config.toml
n_layer = 9
d_model = 320
n_head = 5
n_kv_head = 5
head_dim = 64
d_mlp = 1280
vocab_size = 3532
activation = "swiglu"
norm = "rmsnorm"
norm_place = "pre"
norm_eps = 1e-05
positions = "rope"
rope_base = 500000.0
rope_fraction = 1.0
qk_norm = true
attn_scale = 0.15
bias = "none"
tie_embeddings = true
parallel_block = false
init = "uniform"
init_std_qkv = 0.0234
init_std_o = 0.0234
init_std_up = 0.0234
init_std_down = 0.0
optimizer = "muon_variant"
lr = 0.0129
lr_mult_qkv = 0.4
lr_mult_o = 4.0
lr_mult_up = 1.2
lr_mult_down = 1.5
beta1 = 0.9
lr_head = 0.00449
warmup_steps = 0
schedule = "wsd"
decay_fraction = 0.68
decay_shape = "linear"
final_lr_fraction = 0.05
batch_tokens = [16384, 32768, 65536]
seq_len = 512
doc_mask = false
train_tokens = 378500000
steps = 10276
dataset = "wikipedia_en"
MLP neurons of a small language model. Each row is named by its layer, matrix (down: output weights) and neuron, and shows model dimensions 160-287. Each number is 128 + 24 x the weight over its row's rms, rounded and kept within 0 to 255. Numbers have three digits each. A neuron's up and down rows have the sign that makes its largest values positive.
A block is one neuron, or neurons of one layer that tend to fire together. After each block is what it responds to, as a language model described it from the Wikipedia text at the highest values.

L6.down30:121152144105163110120135158111142157160121133131133096129144109113130152146107133119074150111162132149140160091141089129151096095129145084157106098133161153115100137144237110116117139135076118156136097049152109121105141105094069147132153091156173113144116131109110120107087123121118178114138163090177150086158112104136091133124114118168144136132159104094109122109096142118146144104112
L6.down79:122135122121100123117122116135116115091118082102108107097142137141122067103117085103161140104136130134137135119146053123167103095104111168134130119110071121156092161113152119147148162132142133158158104126137132164093108132112126098093140174181176123119159128090151102156128135131126111087153152119129150111102141150129113130143094112148117123151115190088100129141140098104162150114119
L6.down87:119118105138123127129142087126125094150112149126115128100099099110118162139103156118118112157131136109114121139115122100127122095130133140163130105114115132135108149099191090139137105151116115097086111129110151135103108098098128150080100130088082083128127126117170157107137115102134110117116097123117107146159122148213117134101101136158110095101179069102145138143134132128155097097154
L6.down129:120088091147115112119097154089117105111150098137113102161150123139150110128072101134175127149127162122119097093159131148137112117141149098150169139137135137174114068073140141102130162109128095119096128117178111128140137132126146122122062115156181123111109136149091152122165116109174100106127151142094165148094135146129074133111179089103137104091096121133116099142110113146120110125142
L6.down193:124112104156149140166101083134108120115108094114133152140106135165121135107101087107091135163128129140120133109133142110130157109129143119150144155099086130131080141153199092124168136097120135088158098174169104160133126164093160102115176100155125171119136107160119104089120130133104126091151122117179103097132121116159168127123137160157154120125122135136143131135128122132125131138147
L6.down231:132117145113148141102145118148129104144137121128100128108135119099149107138128119129129160132130145157178141178135132125074104155090143162118150146125132134137145169098150117142162119112093151141102143126144100116116103130119109117085127116070115171120086135080143159098155149165162123126119154109160097123129149142146143149143083109089106107145142126111155110140109119081156162132107
L6.down258:161130148168092136119134123121125112183123127124099154138098151129145111123133070102145105111137123093114177143135104096159154124122170168139197144095124104146100147135198135113123122133122114115145164173123129104104119122136102123185146125078115103149094129111160131157129141134104064133111108115132111164150134144117094107130114121136118177127116129071181121105130143145109140115126
L6.down275:158130137125128104087124085122075097133148150153108109146145092134141123106142157099111127130152147098136102132145139100134145152090128109115100122124142160119119103090157102172155145125170156165125125113127125139135099121091098125142133129093120125107115123113090114096122153101132150104170167137154154162110142153172124092108163145095106155117132124133138137148130129092122133147126
L6.down317:163090099125103101099137119124131122141133124097108122106149099158122127135152101102155117108080113147135111124113079082130102068147165151159130124157128113133144119126127131147071119105128154157158122105141077152094116132131138128153163122111133147114143152116114146130111135131112109161090115092128158131122152126155092172137137096151145160118055128116141120120111112172111171153133
L6.down591:087110134090126131169148130096120138117147107138169153145119118131153080105131140129115161128069152117110087134093068121125102159153085131114133073124138146112147116127116114108069163137155190104091142127151162094130164136193131154129118077088097134100110142101130122130126088077123122103138111133152101113161120135145154081085092144094115118093137132101116141110105138125109147125127
L6.down712:103136149140138106158150102127142152144136120094125122137099113135141146116163131150107170155165146088082139168152121178120144105119147152115131125123117135121156122161107149128168111134118149128147107167121149126103102129124186110114105136142143119161149154094096120127128174159115127111134122120122130144116166150109147094109079123127119121154151117097101146102095139099105104148145
L6.down826:162184126133128125141156089127106144140128160110146163152082090125116116139141097109122121114144125183161121104117115151108123097142115150127126100125121149144144123111139121157131141147099143120139108091120069163123163143112142101146132179162137148102171099166200146101174128098142126144052130124175100144079119083137158126137148142150142165119113137141100129105134158133166123175103
L6.down917:129120079134136136111086150160111116127136165139118104164155101161105103112116152101104110121145138162136093115142135187142143128104139117118131116159138126182103087140160098132111134087187133136163102106061136123119102120120128117123128113146121112110108143104139128110095139143112095072155130145143110102138188120146104136127127160134143094099144086136094103154142138110111162148085
L6.down999:103089149133111117101088129109121100118134103172129142156136125110110131150153148185152101128159164131135145184136149165125088160092062161113124133128127121146073155082169136164115134097156114151147121113188120136126095103121071112090182107131138123134125098143108151113183120150104108108152131182089101102089111120121155129090102102130111075136160125174153104124077121134128114151157
L6.down1188:142151138128137114119145130134107101153105132123150162153148136117066133126172153144130103128102152176123159145102133131127151165134134143095160068143123115132113130084145125163097145165138134134142168140138123162134110092164167138153112113095100112103108169074112115118163097118129146105153128153126117082127127077174174131108131146125126154137147129140136097144149111138125170125160
L6.down1234:095147116132082117133146146148120173091135143149125119123132119132115147077137151159177099123194132100106116168131109090144145097151109077157124112124084152195135125132091167157129103077119115108154109112109106132101120128137116143118161088133140105135192097138121170173126153149152104128087149162120149137147123128136081114123106107110131162133100141101140119159166089129108121158117
Description: Action-word stems before complements

L6.down217:126085153180094119139193154126148165151154120106158120129149106141134128137113152113186127125115110116130155166120147151097122151152104117153148131120140164142147180145084092161142090118154145152107184132114142146127122118109144118129115099123166156134171193153079127173127125098112168139126082166158128122133097090142121082146097146167157136079131144149171114119131129142159156152146
L6.down242:125143099127138104122158104123132091132120097139140106157155132123176102108140120075094105134142111120135133097146120102163106127195151114118119104133124168108147111111160088106081126118148135135134126134121113119108101107184101135158097093162102154118121102137127165134147172130120145093176120114168121122095139135150142131071159166150134179142175142154109106140158114101128146135157
L6.down251:135135083099108151120145112120128169151145141149142143139156133107117103085120160101110135132104131176101116100140091145105128164135108117141147147131134129125154131142109150143156161115153125161164135092136133118127113143123123126110120085144145157161104127158103132126153111148124130162126120149116142148090108178158122109094165150161133141135144170078158109134146160180128116124113
L6.down292:136137145132139128152097121114104119108091148094174124129129136124164076105109117140128136105123135115122133151133136102113130141125071148098139097100120123103073121140231163128113115123130150141125154150123133136074103196087159089133135101164135111161101102124154078049117097106153077157103126140146137171140157155143117103129134119127135128125123098157135159142108140069127166148114
L6.down450:123129096144118118106082146172140093149116121110105154124092162117123103165121164114126173105127177059123147131122151138139152145109107135143086142137117122169118148092085151150103162119166157130150116121114157134080156150143128101129131124135127145112113138144121132129119133155151138127096161144145122110124136159174138091088104107114120160130176114112074123141154086193140149170133
L6.down513:127114101107107115106137113117114105082115141136107106124090087132149172107104109100116139138150106126103169158158119119111125128107095125106130120125166093138117117127139135124135142111144129178137124135147110172114152125178136113156094155134110123132122119101142153155102172131118155114104105126147096082158170122116113138120131136143158059118091125171107102160108133086122137137140
L6.down564:097093145086130099090123140107142138119158124146119117123109113112132131153084109102082131148183128124081106098103131150152136090096108124115133134082144131167111164148119119112116113152101142106120123121129111098065119083094116134134146145206114132126162135127141138099132119107124130106150100108142141137116158129133145082141118154076159117114145131089114147130094129152127117118159
L6.down655:134140121102138146107168124117106131126108144107125149114123160122155112108148114157145106045120112127158134081140110114120115120141159125112093128119132085131128132130197139121141149168136139123080121164133127126104058140114161112162107160100078110161133123117129112119127139127121150124139132181119136133137125132096131166147147124095138125122128119120168098145165128158125137082139
L6.down715:122133126134144119109135138179136159120125119112111123098147130119165157107115122140167130131161098151115140135136135083131144145144133120157108145138113090126082133111190128121168145097095131131141175136117162160057146154130127153132151140077133111161161134136096167134144132145144105141103100141160123138133152116135100112105138139154163103155090166107112184117116136068140125156125
L6.down764:140106155187145147132154136126137119159143130107124072140146045094159135123149151146120134129138135095096097117107116110160136140114118094149111117164151128119148079175147128101135143158121129150121141080115136134137098141123072143127123110106140145157131148156146110111109097151114095155120141108125129134152104141144112053125109119136130111145151131132137135109090152121149121155123
L6.down800:106134140133130153121097118116140125144142115112087119159109131130168154132141146163080107161163149159125139073138130128148133120148099085092162127161118121124194150132166109133161184133102190123116118173133122141091129138121107119120139105097145117110174137113090114134110129146137105138154128138144131104154117180107130079130149136166126126170100089121124137079150120154121115123085
L6.down873:149140116137131090116136139104109114086142129110123141149161144138142085114130164130134149113088140160168080115113127104173090174158167111105143152144148130117156129123180134138113187134171138114130187118129139120151143122111134155123125120107128140128113090165128159140101170113132072137150109125114155104144111136106167142143163155098124135107129146094117101136116143076122177098140
L6.down981:139151139140117180159154157146118153140139084136126124110147122143112112131100148125128165128089097155130116150134131128126124078148123115128124125098141142137139145168156106152121116165174113147125146187141146118143081083105146099130154122124156121151094151109112091124127102133103136145114135094142083141094096108161104125123078186137115144181154159113114133148082121148113144164122
L6.down1020:117094110075114121151121153119147113135157164148123119119138113119137156173117133133129134107147139133126142139085089121104102110130126129160133134146099116132128151103101088196126156167105119109101161124144140118059128145113129154163123173104169127127183121101113117145149120116084120130147136145135169172131082150099113107169133131129148110137111115149132116155134121163106104155149
L6.down1053:142096101110145114108139139093168120121085134144127118141091061125102162120123129164127132141147153140105142129131109136091120179157183129124151107127126158105134128093134161113132092093125168131126127152131134155123118130156101170103133126127106145138098117146113106098176139133128181131150069163115140137130126140124142134136121101106139090116107132125115174133160173202087171134133
L6.down1182:150134145149119146130135119103110155149122148132131129173181125169110119132115114132101160109160129145094116127081148115107102135139138107115072128113146181176135148161114099155165164114139111101153091141136142136133108139112141136099060143123119169127180151117104083136112148111167129127151087094152115134110096124116116151125146156097102113122147143125082137136129096159129089139095
Description: Digits inside numbers

L4.down1275:132129150120125117086137107120122158132090106131142119150116114110118120108164153156125102112147161138111121124162153116147162101116119144162158062158102153139123163117156142177102143126145124170150141118166119144102148132141078108144176107092129146179084125058109144121100121092090153122134127085150135089112126112105139158121132147121153165116154145119101123152117093140161123115144
Description: Noun-completing suffixes

L5.down230:101142164118090139096125118122082144134096101130163124160102127186111124095181119158127155141113185122125142135131132095138118106067137082115152088149120174121125136156152107185084111120125112140150171140129099157149110095153129113131188103094172112178126134093107170111132118096094126146131117132129122087151100105125123123111142127111161128120126107116135122179120087115150139146118
L5.down742:184134118179117130096161129124160118131116113164148136102128142153135132153153127122101154145159183121141166096108139099110126107110176151104108085101191114135094094183115118172129135138124180134127153163115100096170170127159102102120141145105137170136123132114148118161154160117113121140093119096167114107169083123124183133146156157089131136123147184118145147102113120114120147117130
L5.down778:126157129152132128152084108103143137123130132155152137111115149141157100132122113129119111124131157129142159173101134152074088153131161121156152126157134170137082095124101089148156107068092117148131165100158117114126131172133112169116143119123139112099090181156139111123103119157077139133097114173123111124111139136187120108099135097118171111097116102137117132137094132137125103124123
L5.down1250:162166155114126130156182134110165127161149117103090148124165139108150203166117159109098099080137166112142153107142116130114102091155118146143128141167092188113118179124156131129159149118174099133120149114141130173111136116118085126165147107157125136129111139087136110115139124101107156117141140098131138120115111119122121143135132115129112128149144118088127144151104124141177107108147
Description: Noun-completing suffix pieces

L5.down72:107121125134116119152146124167153078126157151138125125142130135086120105135140087126123139107079122154161139123108145129117106122126141130148091098128128112102136101146146152123127085108134142136109145058101114133095106130096122136153170116151135148165106120126100150132146118129176114151123125126145142173132099116122108105140161127143081150145114101152139112131136122132104154134129
L5.down802:124127107124141131088139124124089157134141144124120117144132088118175098099141127098127136064118116147086116129102095152175118099117099134101116085110099111170102113149130128099138139161118150108105192143121112101065108116144134120146092147141108076159123129095156051136117135152110126166121071138112107152172138143087139117102155141089130115108148071132107137150149156101082140127131
L5.down889:136102110098143141119105112137138119113088102125127056158095115114189116106113069126133136094180128146125136155102096151185133060150132123144124092086097139131132088143154142102149115140092128117130120084123124147056142155106120120142108136119165112112120157113141122165104162133077138133105125190113120134134128148133127124105146133141133102111101151134158124136111142157126140137100
L5.down912:137133131111124104066095135118145141154122129139115118116135129109196123136175135084130135060119129146092159146067160112137092137096110125114089116162121094148104132158129122110156139171115166136131121161115116127133080134142103092090135128138114123160113075081188071145121146177095104119138108147119131140131146135117151122125160152121136191111128129103141150187168150097117144096136
Description: Quantity and number words

L4.down1117:138128141118143122139112155113146103076145126155156090157139102123153100145145130166131139087149118117077119131158131135181176132123134124123129151133132133149140156088083094107153131147053129116110114133156159116080152087142139102133112144118157091155142132124105124114119149122141136132124101116083136144133106114139123142113125123126152152158125127077101130150108143141108136107116
Description: Final pieces of numbers